Weights of a small transformer language model.
Training: a variant of Adam for these matrices, 4834 steps.
MLP neurons of a small language model. Each row is named by its layer, matrix (up: input weights) and neuron, and shows model dimensions 128-255. Each number is 128 + 24 x the weight over its row's rms, rounded and kept within 0 to 255. Numbers have three digits each.
A block is one neuron, or neurons of one layer that tend to fire together. After each block is what it responds to, as a language model described it from the Wikipedia text at the highest values.

L7.up716:161139152100107156126181145104116128140132125125131158115129119138096138151140149126148155126117094127143139065130136108122128139146128149123112123145155148122136142132124108162110095096099133213130166131142133160082177152109118130111113176132098122082188148149115129171151110165125114139102112131137124154128102159102144125106150167165133138137129127151176137134108190114174098137098
Responds to: Highly predictable continuations: mid-word pieces after an odd split (n-e-ver, p-e-ople, v-e-hicle) and to after failed, trying, or need.

L4.up63:091112108145136127123077082082118160174140139117154115085116106153111101141161131160135125123110118099168116132153116118100182110125125149091111134126111110155152179109161136125157135073090186131105117167152096134112172166120158117136148115067089155133140144122098125109126075144123146124168108124151135135094103116140132111137086133099077174131180089097144118065106137099155105116152
L4.up114:090118155130161130109080153098117201155162138117134135102145113127154088082152134147148087145122128107120121114119119130120128130142143149114135114139155117135159110132146127118137148085141133141126186130142107105135175158128106114176144160091135127157144201103096143086143134147081154115143122114178143140144102103100106141147103121176116144131090127090118156170096111128103134113168
L4.up392:146094107138143174170103111069128110151151134155151159085133154094145088159150143127144125128125157105150104139142136152141170112160167131127131097116126139151156163159133092145093147103105161172144143144151074110133128138124122097155151157112155148168176140163137130101153145106160110151178102109137155132143132141118127147147113121128128147102143130140114116105096151092176145113100
L4.up479:129139126153127135134101111141118165148160130126118142117114108123135122139112136133077143119123151115132085121139162139136169107154142149073110114134149127217152106119146119159133134130145122104136177145145121111131173130146113111120137129120093142167140178111107150130100112140103142101132104132146123127147115119140095144156104146098116145113096125100167114127089126139127107135158
L4.up627:088175140129081129115091074104129185181126108117151103086119130142101120133194119102128137128137103129155138170086148114113162119115122173160108114119127134161133146119158136135129152119107147143119104150165082132121171155113134124186087111146122133149151145122122112123151066113114111169127074143121139112160124141106104163137093104113107130139158111082143101128093109132161147136121
L4.up649:105152126107124097123154079115143202175129126078120164127108118159063127150122132110103115145133112058156079103129112146112132135138103160116155123136125100138132108109147163100108099117115186106120071131143124144143150141122112120146155120095096112139157124163162125100159106110141140122146107122106121149126141131093128138092101126152100099121126119104133180124156123110200141144119
L4.up731:104177135129159130139137106148118188154153129117124170125131121128149124157142113159109170121104089159132119180085127131142149095153110127123131141137131119180137084125179148118141125104106140123110120124135111151149176099139133153113183128095114147142117148116088150090140115154101098110128119169193105113121113134146124147158141158142123133131131121103174113125093097112143139139120
L4.up952:099122153155141086145099105091133106124125110135165126114116130104150075185126113174122080133112122091105102119105163135101145114187132124104141119132136145164139121107121081146112114090138124127136123140143103160136134151128119093110139125094120170123142117097137143143123119150140132143155130139135100112082121171099156146180113145130132179135137110119137157096121160116165134162171
Responds to: Fires on the main verb or verb stem right after a sentence's subject, often a name or "He", in biographies: was, has, serv(ed), app-ear(ed), play(ed).

L10.up4:095129178140121161104137171107139108139138102126122113102095102138112130126137147193146091106083138127131176109139113132095144140152126108164106116107141098134124132142147125119109167092140148170152118146135093120092121152163115110165117124074116143109147138102115149119160088117152076176147108140125135133160126121091167099169115116178115144099086114092116099086132108133149103140154
L10.up61:123137148128112182128137120118149142175146145109128110121115117083136112170162119121144127114132155165122182098142116149159167116124125120120095138166141134149123160128147140157127130104086173093155144134138103109117149135130103126127133102119128134161135134123152143104155091136141097138130113129127140111129121130149111113124114155136094160118136124084150097126204086124155132123183
L10.up67:108134167106127148140122119134139113148132116107147112102123120137119140129144157136090092127110149111134120165080127147138230123153094087162071124145185121115140164152121090161118145143154144156134113112125116125144102148157146072055079145091103163147142141104114140101116154133138128108159108148167132117116131151091119137093096110171087117127100140137143106133142117126109119214165
L10.up83:133132146098094162138136118119095130148108131103128116070094123111103119145110118193137121164091124131165131127129148132116121126123117104083118125114129099148139120101127130152124172127118121159137125137101108145093163190139107137108163149101097131144123082152101142170143142161131139096140106168163095176156105164095138113114132139169130142130149156150148135137066085139173155102141
L10.up322:155178156130155143134114103105131108146123058152131133098129118134132107163118148140105115138063114084126121141086169135125154118146170093147126079128136125153169133125177106131110115121179115135183121095124121182138155101149095109120131125113074104130146135108124100157126098128161145166121115176116089128163148137060143140127133144113124103127158144133139159094131110083148100120170
L10.up435:127115146146115136108108122109134160145146126142153085153074106134114146153168131134112112141137151115126108129107151122141120151094105111173115079146150102142149155144162147147103122093137135147137133160138151146079130175145109120156105177093167123139153131149116155132171113160139126142097087135170150135137120140089149120143098151148147101134120130125096088139114157147189146086094
L10.up914:132160151112115127121116122113127114116140121115131156092078106178147171139159185150141146111127122128133153127188123132141155121135121120149110114119147111132144148168131124112100111130142142173168119140134105126128161116138127108155148120087148150092162104181123153153127084130116104121127121078116136145132120117101124130143096126128129133136190125110147112081165134116154100107154
L10.up988:091126146121138144165107139137131102155158124144129103102107096157112125146128160165146128110125123171154124141126115149157140093134156079151112133115128103129138144161141120102151121068132127146202110135150082095158123127146105100146125118120114149167131121134136137135159109135148106181112079114130137114161152133107129134126116163150143096153140119089163086083094152107092123105106
Responds to: Word-piece tokens that continue a word right after a prefix or partial stem, like re-v(olt), re-v(ived), redis-c(overs), ex-p(anded), and " in" after was.

L10.up82:112137158133134120184112114084115121174181094129146132130118091162114132149145128166139099087077094115153135168116139136135159108105111091129101120152147111141114127100111135117103127130152145150141105127144129119130105140179141136172171133113131135104145128139197119137136099152160102119177127138163132128116093133142122111129103134133153136151135141123167102106117148126097063124149
L10.up125:152117187115112112140153127120129140149159145101121140111096106156129124106127121120149111140096150118094164116118124128116128092122083129142097124127144131117138167159181179104140122110091146142113110086084097121123137113120081156121112112110147169156144124182104121084165132121165130130080096157133081157172087140099108133121157169163113140114118102110139111139166151116156107129136
L10.up188:126133152120119117178113124090147141166184135147101150114119082158128135141167124163159107094108076052140129122135134108093148149127116128133154094126143119130112137110174101134133109050173140122129101097134150100150161135104126073103125146099056129116118113130158118099132082125112152109123105088155113132138134146130133111144087159151150131106126082130124152124111108093176107106108
L10.up344:130120150122125132154147072155119113198136126127163114146092115123132181138119113122118132156069145123122111161155144144110137120125118143170091103118129088140134159109135135152072163124163160127116158145126132088098140160137126123147155152139178122170101133167155126150120117144120074146148094110132109127112143140129131106150149142135150142089127159103151049116128083133181111163125
L10.up367:077119166115156144163129101109138179138144115149104109139096123172115118129153131145114122107102100092104142132134120176148122125156095138135151117156153175132100103165143176109145134132111121075136128126140126127134138114118134107124120100159140148140115129146157133120137099094134087120098125113162122144133128135114136151117120110159152134122141113110132139089144118128135096103114
L10.up387:081109100102119151136126127095168085142127129170139139139117138128095130156117158155083126125085115052148119127117106151137148137134144120154100142169164123115156088157180142135083109089156154144173079118138149140137119151121130138124101149104135146156110154133113144129143115109084111092118090092124155110128135135107126156116122143102132118137128126119143129142121152141146086140093
L10.up537:105128140140152165134122126094129194127169126106104108090088100138121119160128128177154083137092095112125137129102116137149146126149150129118114167134132092133118130120124129132134112120145128159118118094149121116104179176132089102106132135106107142145184170131096135130126085128098127088097083128152102154128098146127143138111140179115186103149174163124166126084114161103125099156117
L10.up896:128119082118120148156124138101098156148138110195079142135075092163088169136113115132095163147098123073132097106103128128107165090139106139136120130113114139157124176175115180161148157100153097121172102113087107127149169095145081116117120159124094131155117133138133139147132130156120137111162126125149116151183124090123143099099113143132153126108133125127149136121105131130155112122119
Responds to: Fires on auxiliaries "is/was" and on the first piece of the main verb after them, especially the prefix "re" in re-moved, re-leased, re-ported; also word-initial fragments such as the "c" in increasing.

L7.up254:123150101103158090118133083132136115143118122144124176098080130166104156124115175182113147105120150137132153114087161123148124130168124131142092137139136134144157131148115138161119173125132137177144106177119103135121133102129102116084154137091063146112133132110113141159155144109110081140132136104131124080126108168149131121106142129107144073135149149131124096083117157140119081109089
Responds to: First word-piece of field labels in Wikipedia infobox lists and table headers, e.g. the St of State, Cl of Clade, P of Place of birth.

L4.up23:108114093118110129134111110096113140116138130139120144122134139068111110131121123117111153141086116130166098146099140171102068161128153107113163104144116119105143114115167130113112130095123161092131118134149107102160135120129146150144144133134104145127157105135112133120204110130126129166171135122113169154115112125121172187127099149120104141083122101118139130135074177126121118103134
L4.up294:142111110143109127159172145119097121167116143176159125133139098126116136143148129137118117166118093102134117079124145166165107138115097108127118099151119080156134091103154131128076115140125132161133104143160113089155155132104151110164157124089144159156159131134085157151153109159127122146134152134146163116129102122115149149119101151156120126110149104144169125133079145084186114155092
L4.up461:139076147065109148173106089118100140129143100103145142122106143087085128187125118144150130121108146129127091104138105110126103114130157135128113126118113104150131165109147103131130131152084190128154140145127110149160133194118145133149134155145119127105141141168143130095166068154134120145138156142178164135164085131123191181138085141101115155126140094116166099144094128152109136138116
L4.up485:137131102152147135114118112120114127160123124138107143103132102104088085056122129109119134142076109162159132138105145142129115144092084110141103094128141105130118054136159143148112127161136137129155108145186098091139159149114107121188125161105126149161144148132080135136182123136111128128098106103137133111100146138128109175122113132119112115101113169142126136154128155118120108140132
L4.up664:105111108132069144162159111142074187125136123134135134134125100118106103093123132113154127128109126160132149115122117152137071101114084130106112112155103126116158076125151135121140134127102150134131083126126130114161142145131100130125134109156184154134157137146087129105150154151148079161129146146136167113142137153114129131119098170147190093087096130149127129157061125137147149109098
L4.up748:115135099092106117146119132148090144142151138171127142124100110155075131116147136083144161128111103133087113116145140131138141120091115163126078132149127141174149085141140154101116147113122152150158076112141121119169155129103117059166162120141144119166130123167130133138175098146138066176151116155108151139141139125128111202088116169125167112151160084133119138176130138147098132127112
L4.up795:150152122124082114145133063118090131151143112109148150120130112112133155109145126102100188137127083128127099126077125157118116159101079160171103117127141115109131113152118145144117084131124157129146132152158130101148128106150127140141150129123129168124161160148136139144157106101128126182119138149121137128096117143162163122130092150144110132120192143153132115100149124140165125152091
L4.up938:116110112086175111146152146104069115104126124153168140122113126143080133078139152178085107125110136081132142171156164162166108117153143149109146141142118106116159122121155109111127110111131160162155097130176097078129076149152139134123108143088108155127165111116118144130139145118161114154140095125137155127144122132119124157145126171182157117100112124087153112109118158150164085123140
Responds to: Word-final pieces completing modal verbs split after a first letter, such as w-ill, w-ould, c-an, c-ould, usually before "be"; also -ly adverb endings and -all/-hed endings.

L7.up60:133115143164125093139147117123108178133153124125127094135140089145125130140131120128136083154102138126163150144097129121130138135133112067116128112133130084138153102178155101135082140112127127123140143152138136142144177160126109113114120138131091123152107133107103141120165140139146137108159120172109156140115107102135135173118149126106146099145157153106200133100049120120142076145098
Responds to: First token after a sentence's subject noun phrase, such as a comma, is/was/has, or a verb's first piece ("The altar,", "It w(on)").

L4.up0:121134119109157145108146125104115134155171140098169100134126129134150147154175124176100076150135178104145100145120128134120129127156108111136156118148143123121120137125165111144135129142148142132133073146149119128139182157152142117152140122137111100124127106129186135107191090131137122089138084154135136110141132118119150150188108108145121160085128128104147162158145119150123131185186
L4.up332:157115124134143116155102134087138120130149150146145099095103125116090109123097113192094102141090144151140141125151149165142136143132139153098134139157133065143120105118167123167175153106109116128137118141118135097146172115118092119119153111141154115142128122113102130107118096152112129105128132122172107085154133142129127115164161085137141134092113149106124137129146115107097081143138
L4.up365:106109102154109093179145113096117120133135103105153158122092149162033107150124131079105163120114103106114162097104146141189104096140087118125125141128132134127131132124133110190114175121100157163145107139125101122149132130103136077160179154143147114140123095120174151151175095112137094136107112112122106127133130185127154132156117133144120109117115165108096146107126171072148145110121
L4.up453:139156121068109110193112123092103119168164098134155099074086125160124132162147128141168119137100111090097131125108126114205124134110105138142130124150153124114137121112122091171102178110089143143146126140137143151159133112146121093146119136148110136106122127091129131107167097153154085126134111090155149126147071149117131135118135131120157134122121102148151140121109159145143114163136
L4.up476:153142125127068097164181128121123133124105079129122104134113121143119115161124137084120114164145110122089175092136119152141110104128098105141141155111151147112114106156121097147081141135077136140171133093114119170153149123146097125113142125120147158113143100142134125141165101165150086149122122138099121111113099194112182157088113125143141134146129136134149167109108168120141103137106
L4.up660:145129103102134088170176117066134146166128115168156155125111117175123125159146166159122087141147144114086113123128109130150117176117133130127127150123152092146143121133127078177121165085084162113129135119139102157151145134138157097117107147157106167121126097144135121122180092137128125144131093110163137109156122175116182178137156119130120164137114141166142135115106181117140128159103
L4.up670:149154120132157105172119147083114139167150117146175142124104129195120106117155132096129130117138101117123122127113167098186126119121120144102118135132129082148118128129131155145139131169085136101167099147120108114120148150131117111129120149148096120141106094079146125106098114153101121120126116161163083147088106181112129140142109112132152161147120164187101139131108155128137161156133
L4.up693:131122105120142108181138120144116102121143130119163123157067138129125166166164129113090152138113121131105167111113158137170132104158132129120135092110144123114123136144128076160106148107114107162162113148156120197130160129140121134119140144130143100149106101118127142149123060116150112155109117089154097117096130173107133157171143145132131146073103140124151119097099183103126088153151
Responds to: Tokens that open a date or year right after In, By, On or a comma, such as the space before 1983 or 19 in 1985.

L4.up317:141141136121112158157102143081105120162150103138158126121152133099113144167131143113122101131134109089164114128083176110110115154152150129165115145127145119155115168115142094126138129080087127124134153150146101118138151142115139104158137106139151110153148108087147116143177124116131103111106096112119153134141138148117164122121123132136168134087149163155106146087146145139082091123094
L4.up349:153138101133117103150075103101130137113153110133129086153124112100134135103109140128054111160104101115147103139112116140141128107115118128133112153132131098126124169166160139121134145163120130154161126185160110131109177118141129148097138165141124114154127112077157130145135095111139151124109100137139092117105101122164114112109054100165122133116116103094115121135130126190120144183133
L4.up381:102117114136126156141121119085130126142112119122101125155105121118126139155151141137099123143101114133151098156138136137107124105162125096141129148100107147169144060112143146178135140160127148139151139138117111124163141121169142117166110139151088109135132172127099121142105142111089107096114116149139120138157115166142122140184060161130097135131195121137164107113135167112121162115132
L4.up701:083108138117105166136137137136094149094120111139071085159108132153105100142119115141112130122094124164124133120136119152133146108148135059119108112112178134085138144172130175144120164124129159185160144127155109134160159106110088142093153176176109121134113135096153146147157102125100109155089155089108119133145075167128156155120085153129134137135110145121119166147142143147129146164126
L4.up711:100156106127149096168094102130135139123119143166132089144105141140099111120120128190106127134114080174143136114140137163155098134134140104122120121141171118121143130143130164129156151156082127130131090183131099122133177123114167189131160120139138141149168109134129168131152077103150136168098133137124130115124137155147125115127121062114150070087153170087174099126118115144148083108097
L4.up726:098108116104111095134116130083112138105131134138120129120111135124089151145133124132126166141115092164147128163117129205106119100119153098154129138112116122110140097154135175098139166154138107146109093126116123119157104116140142144144124151161120133155128111130134148142132103077142145103090101126145107117125132133108139131157139129201145102096120140155123142115110139163108095123114
L4.up853:077073073173091100120164120115115131142153138176124105138086122100123114121124125103117181142101107137143134121154158109145119157126092093104113180120092133107140141120111123149084121152113150141136095180125114126121146156141161119159181153144138114147178100168161166137109136117138141126149133115156101125145121148112145130106101112159115096099175124117123127098148158104151123142146
L4.up856:108120144128065135160134104136131152123124104188106112089092096139114130149137134102098145134086100096165159116154142148160114145157145112070121151119167145152147121150123109142128154102083126114126142138122121111141130129115087151076156124161131126116137144094134152137126124096105133145117126118118106136152103148134185126139146129129170128133106166124135157114113201090124099109173
Responds to: The "of" after quantity nouns like a number of, one of, a series of; more weakly, mid-word fragments such as surger|y, C|an|ada.

L10.up260:081125135110063101128084103081161133143181131116132137106106125134115093141124145135155120126132139081117148156155164172116126152176132125176103124123106106099140134119127088192145143145146114155115108111130139158119085140143079092142106130101100129178161157122099132151132109149140160140135143125129130140178087147098115126154127183173151150140109106089140093102089103131111081123115
L10.up320:128115146140116105171127155096148153139123147195120145162126115133123143137141108154117145171157163110151174143087153141095161164115136146134129109116157107154115140147153138109127107140140134102175093124113076162120118157127108106131135151123136125126199109128095148131077110178149156131111146127193102135118119122129132110121123150160140135169125117129128151094145133110158126129121
L10.up459:144144137102093130139117087111125130120142135139173184104090104098146142124102131174089178162116182079153146157095150171137122146158121097132127141164091144135129120111176085134141156144125143156089104150097100088116128146171141127103143134142113122168187182121125164091116124122124097152116142119159133127152087124152128125148129131182138118123131130131154090132107116163161137158161
L10.up462:100110135079109162116117135098104109154153109153139134121090143133117128149111137122142128112146135115151125140097147145142109173147120110139100128115106130113127113116128128153099153123125165151151111164201071153125120141163101131134127131106115161149144120115102150163115099094139145168089083121135107099147132133106132133161109156162150142125167138159123113147102159108124119106127
L10.up658:096204107092140145152114137135132124170154125122137135108124113137150117115149136196159108111132135117135162129096158136118135148161106145165123177141129147130107117129117128135142122115125122134147097115129046112150170110136137102130179103121141127131130099092182133154091110101151119142123117107143174150118136127146112117142120074149156134110152139116086142135167089121119086082149
L10.up732:122113116135087151118136150131058126147158118126141113123120126141132133099129174152077125121142091151095123107153164115120116124146132122101127121107121131125132117133152089134135125124126113159135144097126088107115165136115131150130130147130113154167187138200147127128113147108154113135123086064122113088102102132097128156111123067117117147100144163079148170105143107111121108165143
L10.up895:090109135111084101164152105112118147117159135107143137129113119119127156118138143114116090129156070097140097140111161159145144132160100093101133133132115134116142125140132057138137129183110108126146153100099160100116147141158104128138125157079100126150162133131113121130119176135109125109128126121134155143153117129107122120107098151138133127128133144114142127139106157131131104186173
L10.up946:138107139153136095125118147128121137131147159129126179147129102174153120130117130166121149129120127125095153093091155136137102098124121095138092124154095146146133118128141120131097114107037136122143109115126094124131160128150119114146128148130157124142153135131115130103101141105132118157127104136146088135145147137101135144157116110157134120129101092158148135132146182132157158088132
Responds to: Prepositions and possessives that open a noun phrase, mainly of after abstract nouns (effect of, aim of), during, after, his after because of.

L4.up92:170118099139130134122110080105120150158119128117146109146119144108047160109162112117134094132112135122140109115135103149157155097133090137140164125135131111136119152123180146115125159170126165126143096164128088140130150158145157134137147132123099154089134138162111128115149078159116127163099116144124139139112089118147163150121119124136128139130130080089173128108116109177135159142147
L4.up95:101128157097075151104104099122110111148127114101157151090091099107104153126129142160147137140088123115106121155098143144079106136155117113167144130174104085116139138112153147142166122070129176146139114105152100106143118136152115091136125110124103145167178127099116120156125091167113081134159112154137152099118095118128137175149085168136166142149141144156120142143110143137161117173150
L4.up172:149165168111102169137148115149125120155115114132147119100114105126144160142149136108162157185079126146082122129110094116118095154116126109136129081140168131128125134118142143139124150105122130194158156131163122175116141144118157140135099149120099116127121148127105118154112114144132097182101122123164128113115075121101146126120122139116142124136140144154154159115113144127113173130149
L4.up373:143134135114134153154135122100133146197161128113156148082105135139110124154164132116129115156110125140130101153086110123142141121169117125147170129105121142087144146142119153147114159145112184174137121107089111125122179150145167112143145133111076157120140154108101123130127086141138126158112097186164144136125051121132117142179100138106127141127147152161121111126104118143161162171110
L4.up703:096178176074103134124124112105110130127167120105130114121101103092095151116113116132105118141091093148106113096086112123117132131116127087121143101169095098124129131140171132130153136094125140105111169127121144156147144122150119130113154113124118133112177153127136141127126109098104109126111130121168164099140115125146135078178095166132137133146135149156118115131148124168161128154145
L4.up750:125149135115088147124129090158109118121160128145115121071123113141093116146180138147146098129141101132162092134132143156131118125158137145146168091179179104150127126143149131130117123092091151195130170153168119123188147164140157128085114130108122131135130140121114145151163105157119120140149138076213135145098141148110140121131128117164140166116131138123170115077126141131159123110131
L4.up869:098149168117149156132100115085101137158127099124142108122114114122126128117129135119165141137113142148133168163073114138150150124154152069119130124132128131090148143130127127141163142118127144185155134113143086127185126151137155092159121140146147102101160172071126136128122125153137116116066144131153158133118121104095143117145082127141146129131165158141107101127135130118117134142099
L4.up1021:134083163119130140121149112110118105139136110113148103132116127129130143175146136111103127132113127096121090092091134161139142142161090107138151110135097105141145146146141154147127142122117107139149132153115135130104148124142103104103131152105062171105144129124110144153118109105130124164098113159114164121101101125111140104170148156119167123130168098115126114115093171146125116150113
Responds to: Word pieces inside verbs being spelled out over several tokens, strongest on the "le" of "was re-le-ased" in album and film text; also received, retiring, resignation, born, appointed.

L10.up217:170165137149116097178085118144072132118141114130138141128118115155127103133169111169168130163125107135129141152118101172117100114113112133121119121160132100132133070131161090135110127117121146111150122132142134105204115163150087130161120167174117131122156131150126126116167122121153146123157126116132100143158137148128135173118082141161122177071119121125128150127065165116097099128130
L10.up345:132128116126128107157137117141106140133152098163174161119125132121115070154125124139174118148113107121167089092080112152141159104125115136106093070147104120140142115140138053111137130118157165114139110152110142124121131109138092138133122153117147152112154125140142120097193085157111072119116110154137118151115138156117183103088096153174137158124138099134109169153130118137107143142102
L10.up487:138110138090115137136105101139106129143171089157164136116087128137104107108128175131147124193074138098084074110082147146156092178123119104188120115165149124114155144119130115145122129132127133134150124146151094166131143138180116141102109156107108141131134131135125151152136108114138116134133118138142124137157135123122154164114119122119079105093142136127118143157142172156143122114145
L10.up717:098154111086121132126166112162105133136115094157174116149097101107117141139101137146089163139090108158084124104112131145123122162109144118159131088152147093114136126124121151118097168086127142129148154126142093124121120123131102103151180145135122182154141123177121151149145119128123078173117107126133114082118117135126146143146106131135143111101186164141133132151126148088091095167151
L10.up724:138155124102100142121128116126103150138154105148135154149098163101084130180092131151129160106134119094087100162121171162126107167139154080132137111157103128116122113145114124109113160154146117105149112163162090132131136128129090091139121127071092129159165135156092143099150139109144143136107107091154104148125071135124134171160106159104136088112161129128102098093089166113131077136138
L10.up748:108137091132063099110067115114082114115154150153137122100144141126115146101132121118131159108132097120123126130114149143083158155155102131127156104119137160136141134111147069158074110121092143094161169119130136125154137148146115138112113150155152152115170175151166138077089104124158168097118155153125119111131128158117135165105141081136112152117115086140135119119125126100103102130134
L10.up782:143117107121104146149103137131109163173134097084100181090124122143101147127164129131119159125145084151135118139142163154111127218145132129120107118133137157121112113144149096119112109129135122122094089162151089148143090148144115119158125125132116169169170128180167146160122124126140145141113106142165086125115129160135147160137119144142130129120125099127114138117103120099127080110134
L10.up839:144143137098137096122130139143047119106145111109089120133101152157098109114124132136135095150134123141093106100089110117114096140101143103138127124144124131148113105111150066187145115075114162126118127129107095105125102156160108154142128115112107168174128095112189130140116112125150096098099078090100172113149145157160134127158117123115144151118125106113110144112158157090133116167130
Responds to: Fires on the first capital letter of a place or team name, such as University of I(llinois), @M(emphis), Cardiff C(ity), and on infinitive "to" before a verb (wants to visit).

L7.up79:118151112147099173168089109103110146138134140103128138136122123124101144108112160133089114132070154141139128134145147163135109129137132127135119107127130139124135108142139089077144105135133113135134117102144120132112166150131118155105138192107145123106151193146112149102103096117112142109079128121145160131157121136119121134127129127153107109150122125090168138092125113096132084134183
Responds to: Prepositions and verb endings that link a head word to a following object, e.g. "critical of", "explores the", "portrait of", "focuses on".

L10.up272:102197173143109160127128117086140168113160136122140159157105103086143143142137133125104107133074156143111106094159135144120167150141123156177071143136137115165116160139160123133111130125107155138128147178124120098149140135128094085129179092097120130155146116130176116101142114115117142186106131115149166185161146111122137139138130109119129135119153107104127128126161116125138112135120
L10.up340:128112129147115091106082108138105163128156101124142125120123115155152115115155190141137093123119117086146096105118132148116116126164098124124088143116171117197118195111144107164130111144121152134104132179106099131171146132120095108148103130119141156117134102163161136129128155111123125117135131106124119167132165157104175121108127131119119130128153084102103122129153162144102126138109
L10.up430:115124101130130107150079091096145146145158131121170131125085119149111116129160141130102095118131127113134116145164180176129110174164074127127106136154161093109131084119145132156133153083106126135119093148138114162106138085126111115112138139066134158149152125126110140072160098146119133130155141123166104133146124194135131117154117126120146120128120102101116133140132141107101093105113
L10.up517:103123137120072135134121131138108150148134138141166087109108120156148182112100150139191069138117131111115136127129150137136144136170092146091131107137137109125126133147140058177110116147097108122145131119109111146105170147145114110135113091139082138132136079097116114107139135135126133130139148146127116199177127168114127155135097120153150148146102090098117119110115141171096111113103
L10.up718:110145124119096124133096093140133106141181115129109153140119120118149096147132141122131118139146155141142133128148105172133136131108101125107101137159112149157122127136100131175122135129103126166102088117125155177183127121142094128120123133142170124163151117097141135146125141136151146117149127116178097125136128166098150090062158152131167160132133097066155130106168103104152079131163
L10.up775:098113108076079136112127162116112130154145139134176119120121090112140125128122103096128142131113133156129080089135113184143139141130114127145140123166146090154126131146144122146093176109123142123149141114123102163191169138157132170143173131148090198146117104114125156102133119115153078118145130126154164143132127126083139093123110176125138138099142131134153133111126095153120108151117
L10.up855:144128112119106101150128159144142144143141129121103097128125102155122157169163111103149113157140050122145144083146099151145153199108117099162115108127136100132132157111140099173093137100094141136159102173111141112149137115149156143124095110124146151159155142162120122131140128160126094126141159093124111152095124161117119107134121116091111104099154125135137104128113178162098128148102
L10.up1019:111185163147124135130094119130097170143156107108158102135083089136144105145147173092145125139113148151144158108125151115111121131177135149185135091122198112129149086170129132159130157089150148137128117111101103134151136120133131137134106118091166128115123134133123177112162140178150123145115119120126139176100117182110110130128085136153142157128122102140110184149134133125128118145102
Responds to: Commas right after the day in Month-Day-Year dates (May 21, 2026), plus month-name pieces (Janu-ary) and commas or "in" between place names (Nemaha County, Kansas).